{
  "n_layer": 16,
  "vocab_size": 2048,
  "norm_place": "pre",
  "qk_norm": true,
  "tie_embeddings": false,
  "init": "normal",
  "grad_clip": 1.0,
  "batch_tokens": 32768,
  "seq_len": 512,
  "dataset": "wikipedia_en"
}
MLP neurons of a small language model. Each row is named by its layer, matrix (up: input weights; down: output weights) and neuron, and shows model dimensions 32-223. Each number is 500 + 25 x the weight over its row's rms, rounded and kept within 0 to 999. Numbers have three digits each.
Before each neuron's rows, "fires on" lists the tokens most often at its 100 highest values on Wikipedia text that the model never trained on.

fires on: "y", "ing", "ite", "et", "it", "ee"
L6.up68:492511467513549461544498492474536505497481488490451469473516461551492542483466449544476499509495503495527504513528473472496480523517478474484465494506546531490499496486526503522544512505496476526542447469491522509513509504480493502557504495499527512476495519505504512489475468480494523514508530512530501505517531475541512482543462487550482474470530508495454499546529514499505513481506501498488484529496490486495483471472484466463467541529499518474480448496485481501546477504504472505484535483520478446511525461516523527496457499488442482473506516478483514471507482487501477543
L6.down68:454510470507498496502513512490473493506482517491479526534474469445498512468513505494531482444522533500415494540512529499500409447510480495471491532458488506534512478503483484514511483545457493471480485456490509505533495462492479503453525490546504504520499512510495495516491485520486515486475535460512537482475514489476518562483504496510476497485487510480467487492440500504501463496490513553528538469504473496456533511514498518495491509511482528471474509519489504532508496526519519520491521489467549472506528545513515505496487459470546524503515515540513497485509504538490494539

fires on: "ation", "an", "b", "ade", "al", "v"
L3.up169:469452498509490522481453498531515514520507484513479488501506462528522522482537512490505523465466527526465508555496562467476491492509485526495466519519486532568478503539519514486516536493503448535532487501511498482471495479467511473474473514518525513542495520491544505506488467503492536481520504495520497505517525515498501513484539500484517526488501517484518481554541512494511583481481481515510484495511513492491482486564460505489491495536491462487503478471546549515509510501505485480506564504517443480466517508490475518500502484500528502479481508501470555515544500511501490490
L3.down169:517521511529519460530489516474468547492506501466496517486510489455495449533503444480501448518517503557464445471484513527472511471525480499522512488469517536520523518508502505514470507498519524482486463467531523518509497498476522521499479511491505498536504491473473580506531566533548485458488487515458500509496533519472529490477499499479470530475492531506537486461524508533519551444486447487503473502530516537500475498479462514513503528532475495507484486513493504485513501497526492489496476493473529496508508522504518444514475534511477531575513483541450502502520492491499515527

fires on: "ist", "ent", "ue", "ier", "ate", "ust"
L3.up214:461488463551496506537474497510508497498501516477464516547482471489488503472562462500489512521459532528481481512477526503534509488492478496533523480485502549518476538588519550520471482486535516515478461473484524515461501524491539513515513498521514509487479510518499505488517514525512489503534522505498480513562501509509529507493542492546475487483553502498493496531524523502486513533491486524521519538491465486478522511538493431463495526527480509469504478501546497478481519508512520465492491488537462516475504480477512515520475492472504470491516496452513495462503481494519460513
L3.down214:496533533516509522516498539537508470561446520489466488480532477531506466501498534551469513493501474497464465495500499483471487512510504478547496501522466522522459493492487472522481461490530548496498535497501496469485499507520506508541555504527532513499514510473474480486497514487481504517484545536462515546560480491478471499501525477552501520505482525496501508485467472491497511527517475522507527475540482491490530534483531543504467503462500487518525448476524498509466465502487507516486494509519497506510450517477522500543537520485503504500502530515469490522502464515544553482

fires on: " and", "ge", "ack", "est", " &", "ment"
L3.up410:504488485493506480475513536522486524538474475470443467474491462470476485481505452522491534533484485515534489526486515496540545504496507501496514511472497525515492541494490547533495545532470495475540446457499503510503460485508523483529507484530507484517481501468466509493544503523495507536478533488519474531470492484522476540493503534536525525468493547527503518524484532476493535510462486495516484456502485471477472450489473475472514523539498491490498437477503493490529536476497486509497528502451488491535520443527502495497529491488477528529460535490523517517506539496526520475
L3.down410:516508536490519505516473474501540514478488468487501505499501538514581497448532530488507550524481466531472532527475500495484471504482534497547482501488543522497480498468534475484492517472459495480461498514466517471486510479513548509502521478498448445489467467512490499480454518475482491488494516548489522516509472516503482526491507426467485505504490503463520492508550470505501467513495501452498501498498489501559503563529472498461481493503478522518487508426527519480471458544511475492521517489519512502499493559549513491533510511474501523498513510538507477503490504501499530556

fires on: " D", "D", " ind", "nd", "enn", " And"
L12.up264:480476480526496557481499506434518492531524525533475510536460476509500495500536534516465531463496506481499477504468503482529486471473499557512524493489528450517538511530503532510450531505512470501498504521501522493538484469517497518487497510526544475509492496536513483485552512500488535473515520486489521464474540511552505506521463499461467520479503527467447513462506493514515531515530480505528475504502520488464489518485498473511442489534493493533493478520462513443498514489479454507499490551459486564483532486520514493509465477533508470514518517507494506518528506516510509507
L12.down264:499534422495489524503531494472476481483515502464529522505502484487504494584465503446489505469459497525523443510479486511487530468477495502519461489508492507489494510511480487515522496486507467507529550504503489550485516492521492545487516509470526525507493480524479496499520507500437502567478489490485509462516481490486573551508458492473468467490469536518511504482476545519508521483496511528537503495492487494510484523540479513484496471506536528543525517536447457499436536496492446523460496490511529517489509514496492510507472513515525512508460527517498501499529544505475549456

fires on: "ct", "et", "og", ".", "it", "ont"
L6.up263:445485484520493514506483517497552535533485520514534525547453492505483498479518490542481520522470514490494498528527494452485491506484492505521518497524553526460511543531507525530496506482503457496502458515516518495474494495489531476530559499479548520433480507471483514494505487524533462531459541524512473497508488501560530496526492498520456500515473540498527486537502510492455516494540469500514512549448482530464509489476462480484520502529502515515473488543492486496482491497507460502471517512451479487532487485463517501482484503529476513483496504508454503524509503528491481488
L6.down263:510486480463512513541492568470482455521530498509502543540496515487521488509491473451487527488455516487436501511489464544529516465477503488561492461461519514495511492500509498512502504507523563487476479491493483500510530482489506507498434480541490512508514466521478474505481528502514483521485484536508472478480508488481476482475508468489461546482466534471470492505538482499508499469493498451550474485494483461449508479501544508505518526546502517486450516436522478504540521521512512489515492494498481472501512507477514519478500528511520459499474499516513486514519550527449469511

fires on: "ou", " Wh", "or", " wh", "hen", "h"
L3.up185:519506463511519486547471492484485490525534564477508494513503470484516482507456501532484517505510545523517526519492522500481519505505566523525528492507448511511486511516472532492539484521482463528481536466495489516484460513494513412517539516504498512495498462543475530501470533470486471511491502481516488512496530480497531489485481536531451513507523519469508545482511526519501522528499495512468488506524498490468520495523490449466534518529513520491482541494510511486493498490487503444470494505494501501486497443517509501471495508481531492455498516518493498509515535516493480517
L3.down185:484471478489500474485511469463511501463508522511522468459529505520478476509483570438520511540502450525544488512476452497504499456486525531483493473507485510482501460489515486526497497497507539488519503478514506499418516532508489511462515461510529501500499529490527475471477475554505478536515523485514497513478475497490490488510498466514487530486462490508523504498489529495442507523467498520453540511467520536526471505485516551498525524497516494492503518523472499465475462545508511490511499461519475454504537540512526441491529530542470478530542541525507506499491505518496458496

fires on: "z", "om", "ons", "ri", "or", "ont"
L3.up427:510511508493515520476459505456565473487506545480474492502478483529521474503489482506481517529493550476497469567518515497463552527499505528511486509509488494487474518581489505507518523492474445497526469527493529513473494531482514514492556503516529517453507483487488465488505499525480462543500477511467518511512506513491482516490462485511448473514493497519496465496508520486458545488492534512499532545452503511499497489494438449502495481501449481517476501516501502477497522507473531475517518510482436471482514524488564484522517515466504485471508451497497474526543528507499491486
L3.down427:506532494502510512547467494542475503556536524494481556488498498501546516500520453504528507515536500490516498512521504506532502485456504510491523497492516474522500496480481492463571494453503506525512505460485524511508499483464522521505495492490539522522508493527486497474551515515496511524468483517485491474472454490477492480459521526500498544453514520489524547504510473534473485507483518490466454503507535504558477480488472498463533530454543511489501540519497476521489527500494510442503529473532515460473452465527494447499498504559467493488486498512482475524542494538487481482

fires on: " and", ","
L10.up234:465492525501496519489502541526472511539486538496484512481496467503477484515505412472498469475519471510493484529477528461488506459467522509503477492531533474492512515514473482498497488512540463464496447508545490480470474499504528494531538515506498475447509518477496533548515507517506511519508482460485549512507488513498504542496481517511493509510506489504490513495495498491503544462453514532516487519469457467550504469523486469502506529517472481468487470483519516500512505514498486483479513470474514509566551462506478478432500530479505504509496444479451477534566500493484505517
L10.down234:461509484499485512496511529474496528513521484484483512484482499454520520482529492466479486552494522487527485518495467504494498478484485491505536496502480513526485498512520479475470479483544456478468500505497466510437550500516480432465493467519461493481485515502492510521458501531504553526515550482521472529509505500509514513515518483495494498448519489486519482509492533513490511547474528521510507525498483490470483540517476476464526519517487544494531482512495514507502444550491503504499516484544506513447463481509492482489461529544477518496500520446511499520545456546495455506

fires on: "p", "m", "ri", "ou", "r", "um"
L11.up6:473488438482498513531497533457529461503521533484482483480537491552448478510493453505498516511526506512485485466485520483513485498498523501497503500521506436517507516518432495529497496537543511495533444494490518495490518493499480479548452474538512450473468467524507498506508515497488522503486447500517523523507493511453467498517484494489474482463495501521519518501550510525490487529482506536472527453487504483513484461509472475499484483486471489472494514518541521473547517466462514496510561516456489475471495473504505484527499467533489455458532506510539519471528513543471498480
L11.down6:493502489485479480523543489505523487515487532514490508473494509506499487489487490528451515459491511497521457490475520489430490481503473494523509478472506445544512493544501530498493487502510518503500497526503486473479549484538487473507499496468485476544557486462515470533522510545502506481553518473470513512511458533477461469519518481484511492547472564477522493519470506530505540504544477496538487540530514536530486512455473507549494460491491501450506468415526517496475481498478503482473520490477471503456480512497523489500498490485460457524508484514470484537548482509495505513

fires on: ",", "on", ":"
L7.up345:457444519545492521429485503470481499546475524485467516541460492528498489488483505512495495546536487490469530515483476510527518489490540500522519520480500490519527529537505505491476503516478432523481480523470526487539525485494511502515537518520486507467484488480490495450486513500504509504464474522488526479490494552482472507513474477498541489485485488479500512504501495477519491496463517511503505457510501476489512516519480482510513498534482532469435469473553508495527501481469434461509537473476479500473482486511525512496483487468535492520512478538485464526488468533489494486
L7.down345:511499495447496518480491478501520515520464516484519514455495529498489474503520530531557516477507460480573512511481475509501444516560520479516504520536508502504514455492506510487471493467495497510538557528496494468485495525508505510491440507497487504480506523447537443525504483531499502525553509464503532533506475496478495524486505477505446483529517494514502508496537526514484461485511509535498485508489454537511504538508497526522461465448471479514482506501522489528481497486507459513531508524521510523501541540473506470535537510465495510509497491487487509536464507473549503519

fires on: "ut", "ric", "h", "ist", "or"
L3.up207:473499475527503493489502490515499476522523502467480503486523471524516486478502485522499499520490521504507474524510488485510494544502479483570465527438502504488474528487482457521517511557509495482528460485498530513499482506528549463505544498560507461532483522493514457452497550542545493526487538478502527497545472502509483492516536518500515513505504480505509472528525477545461512484474516507518513503481474539460500460512532455452453461476494475473466462474501481458490533527513460465495530502458455501485507507479498494485501499449451475528476493517477522515488504489502527444
L3.down207:498482524528477474514503488497477505464518545499523504477513492488526466509461485470484541531505466498500568517493497461481487527480535506502523501501501539486516508474445485556514520513499505470512503475477539489522508474516493499510500505496526480495501508521464518520488454512478458505517516481529519547501521460528519500510452493513494513512473539494505498509500554511493470488472502502495458504492542512488507454459455479490522489532513498478478493479475468502504482530505468503509535523522505504468508501414481528459474524517478484551485440505474472488480542503495449521

fires on: " D", "D", "ock", "ack"
L3.up194:503502482507468492496502517518490501513461569502532493529512458480509494493499506504443527476485543525513440515513499502504500472466493500470517508482502481556517514528486541473514536520481469543531481447534499528506443498507504495500543516495536501530513548498485472516497496512476513488518513477498522512529506521540509512517452545518499545492522528490511505448508519508505524497499491538516506488471497486500480487494476486464478472490469469522536469467480539473496539482475490494457508498493473514538525483502546492478470487485506508516496486514504534466476513479529503507
L3.down194:489492469516506501482530483507548519498483523473503552495513502518470496564536552459543542538477518479461497499494482521541485509516488466506510498482489474501533510511519461516510436482506473478514544498519502509479520498534520506501493498478519506489476479509505499472524478466547496527448555517523473480475489510520490530494512470478511498513492532506482508543494530498472515499489526513492462518459479472452501466516514501550493522463510466509487514499454449501462489501463489496523506512515549502534450502533532511491494515494524476512483500492528520489470524517484498509

fires on: "i", "t", "u", "ab", "in", "n"
L11.up345:446475467475538506476483569519506492452518507471463488446486491506495503497501508521495486510487515523481494519521479486483466528499476496518492480528475482472476527496474506511510492538479493494492494485501484483480503526484504508516484487482473491489522517539491507512486467501496505522479446543490555477532537503505474527512511507512470496502482523491490501469547473523478474458477504490492536492507463523465512489526551499504496407500498521462470433502488529499552549466493467504491525519475475516485462496440499512518479491520513513517499500479507506487477495526529537449
L11.down345:511498497479505566504502514463459486522489573494504470469499527505528491511479469499560505549506509501486510486518513547502471532574511450517516498502500492529527518498489469509466552523528470496502520508443478498484505481500479486529496516544516495528504490459499493523528528489460496500519488491497518490522437508514443485488478513494505533511460493462520484491523477545514494541521500464507476526493517486496541489519476504455531491511515489502483470487476499508475495543509494516499459465498523480482479506511509539472473523466541524503479531505534480482541495525472488479

fires on: "es", ":", "at", "s", "in", "ze"
L7.up184:506534539546505538479484541519541505503498521508496475516503495464466488498487474460490525518485534498523460483483552493471508504462507527480490488482526458478529466565496519504486497505471494562475483450504494488523530508500501479469548480510516500547511481467491444501542500509512516508468455497520537494512496519496473466531470551543494491530468501495488470494507517454535516525475501498503521491509464534495438501513460479519445477522474492461554502504510520512507490494496475468487510494504437501506509499516509479535518476514482503494527488502459492514535486491493509463
L7.down184:543490513505465473505498531476518530479491503510453549513454478502511532537501463482494490524486522545516525508511517494555542461486522484487471485522483570478434494511521485512509534489473480509518515503466496474498501478515524523504451502499475490530519493515507506493477518514522542494474530474492480465479534520485469509496475454484509513464496522466482492475508513517515485510469513466473508478532536486508468466504443481488458468497516452483510475443513500494480500521549521489472511520518476538496433533477523517491491537518505544515462491475501430485508485513502468504

fires on: " and"
L9.up207:437476511535494537507484497482499498489515531523483455482471482508494496490524443474487485478522508482485480512454534465477489504496529529488477489486496497505495518523506484532495550522534482479521448489485500440501507484495525452502490477491521480495560498511480551522488459478473507513484534495461499519509524545500523496524504548546498515477476479549516530519557504519480558510539488499509497523514457492516470487498511475483483489530486520496472484470540492498510453514489439481470514473473494496542517490496526473494466511455508500514468475531468519495487472501444502508
L9.down207:483484530507514512494502507528490469518488504475528504505497513437458512493500495519520484483511501517520501521514496494509466487493521494471484448491539510509494466541541477504492493494470463535509490499502477515478484476501504454480526495477480508482471466530514478475469521507470524533537485486568499547482516507491548533528490511521509467456530472494482524528472470522505481491522496504488528560471505501511487482497504453476566533506507494502506530519460473540494492483492534514476478475494507521490483482532462473476507463504505509485528468518504540486500520507486512521

fires on: "ate", "ther", "ist", "ier", "ated"
L3.up44:429527500508499492519496514501510514510502529502521515545477450503486508497511515501500511490510493504532455500542480447497526519546469483509500529478525496564516468529507530507530512511515539539492460494487529530475450525513538506480494507511543506504476552519524477474535488502518485544513505481473459536517479488535502510508493553561520524504495489481477521500513475514514486473492495514534520466488443515482511509492516464493486472504492478479516474470521512472459516459463474531496524457464492554513520453462514510511489471487524478509494529504478505478516521478515479491
L3.down44:486534565479490475542521550496486481505462542492514479493512490498487493459486508489531520516505521513454509483474499508477475496479475465536512477518504476502454466474492538502463521495497521513509501457495500482469513464495556515477504479520509526478483505475482473484502486456482499511498491533447502520573511537497495501525517515493505486501518513487512511517533477476563519504489530524476453513493551510522478538526509473513494454503484529547529495486533509501485487467481507477504540493546505511517472551500474487521498509502501503557508476471512509540455440489499501514

fires on: "in", "forman", "ch", "i", "ach", " est"
L11.up137:475513477467513493505501563460536481486508527516473490457512484514487497489524522517511545522535545483487492531508513477452478499473476504517518537473520520505507544487488515509530515533511488494520475464500514483493523506503502481490494459547500509503509480533513478447500450505517461493463461520514539469519538465484515494495519528517527523477442520512478456501512478499455492495458438472510474484511465536516471515512453490515518469483472494512491510537494514507486469451427465461470504483502501495482500513509519521486518484497432514485521482480517452478478514532529510508
L11.down137:483522540515530491459433497490476508551465525492536516540494503506490494483508484492499495485511504488523535513489523514495496532537500475489504504471491472544501493507511473470440488487485488496514507489478535497523494520490454521477507496480472504541486516457513503477493511486518478493505475491513567465505468509484491518526524462485496473518528528476498509513455481518505483531520471507494487456475495516512527491504464488470497531486524502517533518515494531494527513507560477489479519511446531509547481453475472495495504510453522503552489471496559508548486458465471542505

fires on: " h", " L", " Wh", "h", "a"
L11.up222:513502474497527495489457503498533490527513536497479519467538455478516518514485527542487483501512530489532497491500459505523516510495505512496532481481498472493490470491492499491538485506526480534470490476488509422460442509504521481550504478521496508533513503549509549477581541504522507544546471446501503486498517505515526529522465481493504505486485546490481534491512506536504535485489489514494511481511498517515531488506522472439486486528551503511475473509519490489499480491471477452479528516495503479474529490511496432490491506538498502474501541529484517521492521524514465541
L11.down222:491475495492492487468499460512484453502507496516497512520505474456546462523460498481517468507503481517459522492483516467531516504518518500448485491431452503464519522510491460508525512544513507477527524514508483497496514506529489514468530508535473487533473477500481476466516467533500500475508486489530492534542553495467526477470498538508526510487454466488487486548494478529509515499480486493468498502548527464521537480482511531501509510524505506498456482552493524527476520511484503488502499557496499524483521482552485456496469513539555510494477525490492482503482457516533512531

fires on: " and", " &", ",", ".", "–", "'"
L12.up121:513466520500490513540482484506504489508494511497470511489487485519525489492517460534508485528530480515504493494517549479518526482455502474534474544489492517451504504495476528517505522500535507495510477512491534447470488478505537486545493526490479503525513464503479514512487505480497515557493466470491513505525494471475487557471459530515489504493493502499522463435461499502538496456498492524500503485504488486513559480507471466467515523507500483497473477450503477473493561477485460438441531492513509467486548452517475466488470492487492499489499487514469511512515487490462482523
L12.down121:481488505513530533464554513513492477523563490491469543501494515510512531430464499482510508474507522483513517529470443499459500515476516475500492451469480482543497490536448486460494504497476467463483497474503493480508490533458495476541523488475474452500479518471511488477491506522494520482510469479525488541457515494549529493526491493500462480463457470506458497470500489507501501501486503495508500478498477532487512444472484503521457535527486521499499502531489460503502488542517501532486465555435508522476499479511453494481483474487522515506493494485521535473514490527495494503

fires on: "al", "es", "L"
L3.up353:522490500516500501485428511512491514499551524527454490519521486511510497514549527480463482492464531502533493515515514484484471516495544484518476537486507500525510491550502476568483522549497475513485475483498482485482508490514490471474510495501497522524547469494534481457502515522491526507528473485531496470522512546478517505476508550482519488481531506547454484524515541461541523492487506514492503518491532537511512524489472489511479456498513481489482524465505508461508501536469473456486539496490467486469518446511488466482549471509489517494487502508431496520528500481503472458
L3.down353:520484478516464511517537494495468543553517492484482516521483494474495526509518449513506503510532504454468472521488518516506483473494508496474478526499489573517513512533492494535499503486461490509505499441506487510513447461511468488483456487453502489465494475507547541551502467510473522488510525510499511463479476500491517489543459527504498507491480547532497495509485494496516520513499479483487510471545496510531488468482482531480459503502513492502447506486472506472461530494498500549497493504501518477489495494477516520549481528466458525544500455544486505498498466535483492477

fires on: ",", " M", " =\n\n", "ording", ".,"
L7.up373:491479519515508503499487483513506503521473504564508504531456468493499514499547471486503499509489552509564503506488474487503500482502514481545432485479507443504495494536502491473503482505520447492522479487497537490520478514503493496496528471534529468504549529503483494519501549521492503535483521482502514505544483494520486537489486573533477490469512494477472521502522490546511522518497491536509464496522499498472511507566495470463445498506494483497493483428476539511513532536511508508465524519477471497486510476462511472505431520499482482493465502459492498506507514502492501491
L7.down373:551471501495483499547507499477527515552496495516531515533494468502524497433512510510472498508532537499508507511484465510545522495503482492570498504512522524464480475469516483492509493460538550497514510543520530503524539519510485475479486509486505477506495521497448542557497523469501438523463493505500453483521485513519486539505543464468452503502513523485524524500509553541499529450482495512491522505479497448479518520472486459495438511483504523520511490496494462521546499526480502472477486498516498471479477526528503481458493482515523514520470533468501516512451486508471515505

fires on: " h", " H", "H", "h"
L13.up163:489475477512543474504505563485535497495534501469505504496419490474557490474526488511514508506492563525505489498479470519439451532484502483459495536504494480467526529499515529484503457522519487514506490490484505471485455486477502447503524505540502537490476505552540512485510506516551523519520514513514493482511484512490542518505499504515469557454491487511522496477513508537466533480558487494490492487493515522482516481524504475479500491478519506509462541488507513499498506476466449496489511526507475511511537471503501494488505495537476463527511493507432505521452487489501498517
L13.down163:499518496484522484503500470497534491505503511497525512486507466470564494527467458507526463540491475499508515474489495501483521510558526504488481495484452520456459485546494465498531493472472503474521491469516468456549486474519509525518503544550497504474515536484470490492518504520473499530498528513531474481469445466476474523527502514521491515518469525467474450523479491485557509483513474518489500477509488499488513496521526492478530524462507455511518460472504497441465480494490497482484485521550511502475494515486471477477500498518502540508522481507510508537478522500527504528

fires on: "ut", "he", "le", "k", "or", "orn"
L3.up280:474486504491512529480487526452518489473536527448470485494498465498469490507482511520467542522528510462498459488484466492482475504507475548462469464478524487489477509511480479532529529516539447516489504517518515499469506464470505481477532481519503472467468512504537486480479498465494468516512477480512514512514540521493504513566479475490484498534527518525543489492519509524457521534502507515496473520523484548491481519495503473486497489462464505484512509511484495486524505485466501458481497474505430504471523541468518501434494514521441485514519453541477488510468466493477506468
L3.down280:517521480544527500444518468489497485489465542472515523500544489555480508579513465518467498508473518536505479501512499488527468532538528478494472509514503502505490504426441505504526512465511513510509492489492498582546488489508477512512478488486445544478499477511453494478535519518500498477506559513512526494499496461524511504442476483491520512498502495520480489503505511500492499489488513537499493445524520543518534483445483553532492528548509481488477470462486467505521503491540484497493504529508509516449484520480488526503495506526518502524492493525491482534522487511497487523

fires on: ",", " and", "is"
L6.up49:483526512473503483462462466488510476497504520481470470489547469515484463490485472517520465471479505534520479553517493495530522522477521483532488506466508465481517493501492483508512484534500478551538478471477507502499488520538536493550532457506508449525513507484475469497490490484549489514495486484524500535530495488527485550515494551518494492476515506504464507491455477521501500447481496529499453495495485491477492468511491477492466520504535491487449509464502504493482540516497486472474522483422526475548504448525509488462475488459510518522494471538482484515529540489484529448
L6.down49:512486486482511518525487544490489486466487507490513507477469479499542530498479475453528518482470455430528537520427503495513515498492507510531486464473480503518458502569533462509500511494493513519456513529512524518508504536456499496509471490552479489509493510500490471517464482504515544512518493498479510518485522460500533533533540461502460544528494537527526495491476521539524506525478490518491500506483508485514438489474498473470517477453515524506502510538515481502545555512466477517480521521534495490520532511486505488497464528495501500481479487473499510499526498532514510553

fires on: " Te", "per", "or", "om", " Cor", " Spec"
L3.up29:491518485518523503486480522476515451502536509502473514472498482470462509471507446504480543515502499486535505486501509507521467500488485507496492476464536513455477516503494492462503485464471447512531449517476509437473495469502511515507580515501515465490500477492543511513536523466461521544475506473482527482512498545463494456502462537480452483496512545469505477505566479484498545520484501461511518502507501503505491517524510496513540514504503510490553517450515501449506497469504504498467499510475463523530523506513505496485469541457515476483518518513464493550491466491470474468
L3.down29:491481454518542489502481462471489501503492494518494502500488551490500469528526487545481525468497519546526513508558527513532520500502473496482490468442528538467466504480498512492553535485486525506458562526432482495533504481464502472473474502481493484441462475458483509520477503465481512482494549505514469514492486484479474483472532481463473493534540521478522526549485526490517517487473534492498528521492569529527500472505522490492496487473502486517505498466518505503492453492485525471505498548500502516521522478519503562492498499511499481501511575517488518520513506532493484496

fires on: " |", "-", "E", "L", " and"
L11.up298:495524498490501499518525546521537504529492534491490484484509464458472508491521494468512498515499514482539498521472480458513529511475517533501462474496514462545459493531486471485477505501592484505489456479507509487496478544478499483534503482508499479474487489455495524471541483499526537516470495469487527522484510483553536507528473492491497497507493472499478520471518527467482491480462521516529473515495433467453475488529484507519497508533500517457489502461502525490560498486527486490519505483519512544521509459503495466516434517516495539516473503498513479558549477436513505510
L11.down298:490493499542517486484448557497490491512491505471529510526467483471547461500523532477555466564485514493497501477508494550537510494462533508471513462492434562490478492483514471515484468488520485491486493510547491518469551532507474466495484493511513466535504564456457515512497472505505525555477522532520468501476526493505521509461554488464495490527528484551516491505501491539505528520455524539513514498502486482501471523479497486493522492483527539514512480518475499486522475508463471512518498501531494495465475518489502494514506516500498500527500557440496493512513465493495499473

fires on: " (", ",", " /"
L11.up136:460453487521543502505441517480508504496520515541497518540467486504500503494478474514472477498504511534449539474537464477511467506496539480496547495462527484495484484526497505517481487555525457472511474512499514488525479519529483505518496483511507425523495482515458525468465499521538484498501482505485507466490461482514497464506472526488490508465533470487475523475508498455524489483487507541518456474506490493512474488491477501514470529488451508519527459463542473518507551495488450519474511469470451536500503468501523464545487500481498496528497507516520474491474499500463535526
L11.down136:485482505506481529481478466487542498521477526526529508465512476472503482523529483528447504469518477518487473524483555507536508482511478536543483505532495487476510462536508541484503524434499498472462490494514540513484534527538485513498443484497470468533463508506467484517503515521501472498487502518517518487464473490489497559479506531480455536498520510491530511507537524489486509465501555481469477521502505509494495499505483534525517471489497497506485469497522465517497497512496460510450502510569461516480471497488460498524491516508497483492537500509448498551449490504482535552

fires on: " ("
L7.up7:487512493499492496513429476512480512506508496529497485514481468491489496497513492495468517466533486523470507507504524485520498512462506510484469456523448521472504504507508485489481528537519469479509509502474506500503530529545553515512512472544493440531536502505497463452466484504526528514493488493502516510490495537507520525534490540482442493510484480484469502500500494508475525439482514527537488513531472477509504531498467504520505521484477502453542489495545510478510527487468452467487483511470473505532561504495521464478459512440474485522521500534523501506498520479457517480
L7.down7:461476497511536458482513481529496502484514527499495480491498489491517519534482505511476484493465473483456459484521524513450518486514484547507503479478496494494511484537548469465461523506496454489471510509473489521509496517505487545472487500494481465546512525528497487464500506511548516473509530547487500517499443460478523498484512470543485497492476477515502493523485511477529475454475516493464475497545499489466524521478458529512495478474519487470436508509561482534518513513477481550501480451481452520521496524485474508469531494471489487523488525510514536490502496489475483491

fires on: "ut", "ph", "erg", "c", "et", "ac"
L12.up24:497484496533497502519525516466497496500494510507478494482443484534505499498502492520456504514531472532517471497535463480488470492507498498498507478525541508491514534462471518540501469527552493482473505484491530545511485502500525485514521499491520458493555487468489504485530498498540491517484457472537517504476537484521525481483454508502494469505519542466518535534526516503458526530495512548476510500571526551545487487504517488514467492498475472447553478492514503484509533485508479434484486533450431510487489510486554465490522515478512545499533457492465534473527470495513506478
L12.down24:486492506483515502477498552488525474526506487471476522529508489468538523553474501520494503500513504499465490475531511485480522492493521491497547483499506482489458519483484509485545513514499504534466558497459490456544499474525534517461507518517492548497511503493498544512495530459525513444485490471561518482557530461507500478504524513497488487489504490532467543497453490492549482511473528496501498552521495523509528522489575543517474497491496522505503532489500516527483497479510479559555487520496527515520473563523512493491498478516457490481509496520520487513514502518498508547

fires on: "or", "al", " cor", "om", "ol", "in"
L3.up133:514515519534517563477464510468536468494532488498494480505475494511474477486484503470462480507484524487508491572488507503488465540493503464518462520469519502453488516542525438526495530496479488543509475503497523473488486517452507487478557470507507494498517486475570498491484501493512489541497498466485504476551475531494496490520480528483467474493510510493527490504525516499462549503459517525502526533446476538497507507513499493517520491516515524497488487490484585482523503487482535488484518477469445512483466519488515464513503485489499512518473470522460476568499485543495491458
L3.down133:488483479535466535534464520514467485467498488517511498501494500528495488508472451499430485462539473486477466456522526462548525525463491478481483410521507473522444466498505527472480489494462534548483514514446490511528508476516508514480501508482452481485472479489525469467485520460497503478473516473541527486470457498531495507472476472474437511502474525504497558518486501477526534507482500492552481514524549478477525518497544529509505484475530498494494518502514486478500487495535500492534516527494497469496498511506519500510496516511501453544487494484513522518502486499511537470

fires on: ",", " h", " was", " be", " is", " the"
L10.up433:499455509510539508534442513445544511452521531493483509513453478464518537492519476483515464484512513526507502509507488466480476526546511467503512496481536487496491498528452539514492486528529449493495494487485465448499489544549515460482497493545463479503538518478502480529494507496568503518557476476465500507490503471484567522509483552506482499501504488544491485472509477524489517493507487510455463518554469496497526488502504514484446511512477509469539492499487481479540536481497484498492509521478461503545527481499545478501513515500511529539489497498493504509487529481446488531
L10.down433:508517478523491498539498503530473530535518529483532513512478452471510506470467476480564492523553502489482502523484482488482482502460488504508487491539513471446501524506515480517473521481466504517492495522486498491517468495490494521492510531541532497501534569494526480445519532469481474475509494534500510484541517477514511520519515512482500515470507529532486475484493501472541463514531518424451482506481537457514529508493465452466475470476519473541511496440492478518466527520527501519530454494549495511484484507478426485499490487535477527499494547511475518522495521526507536496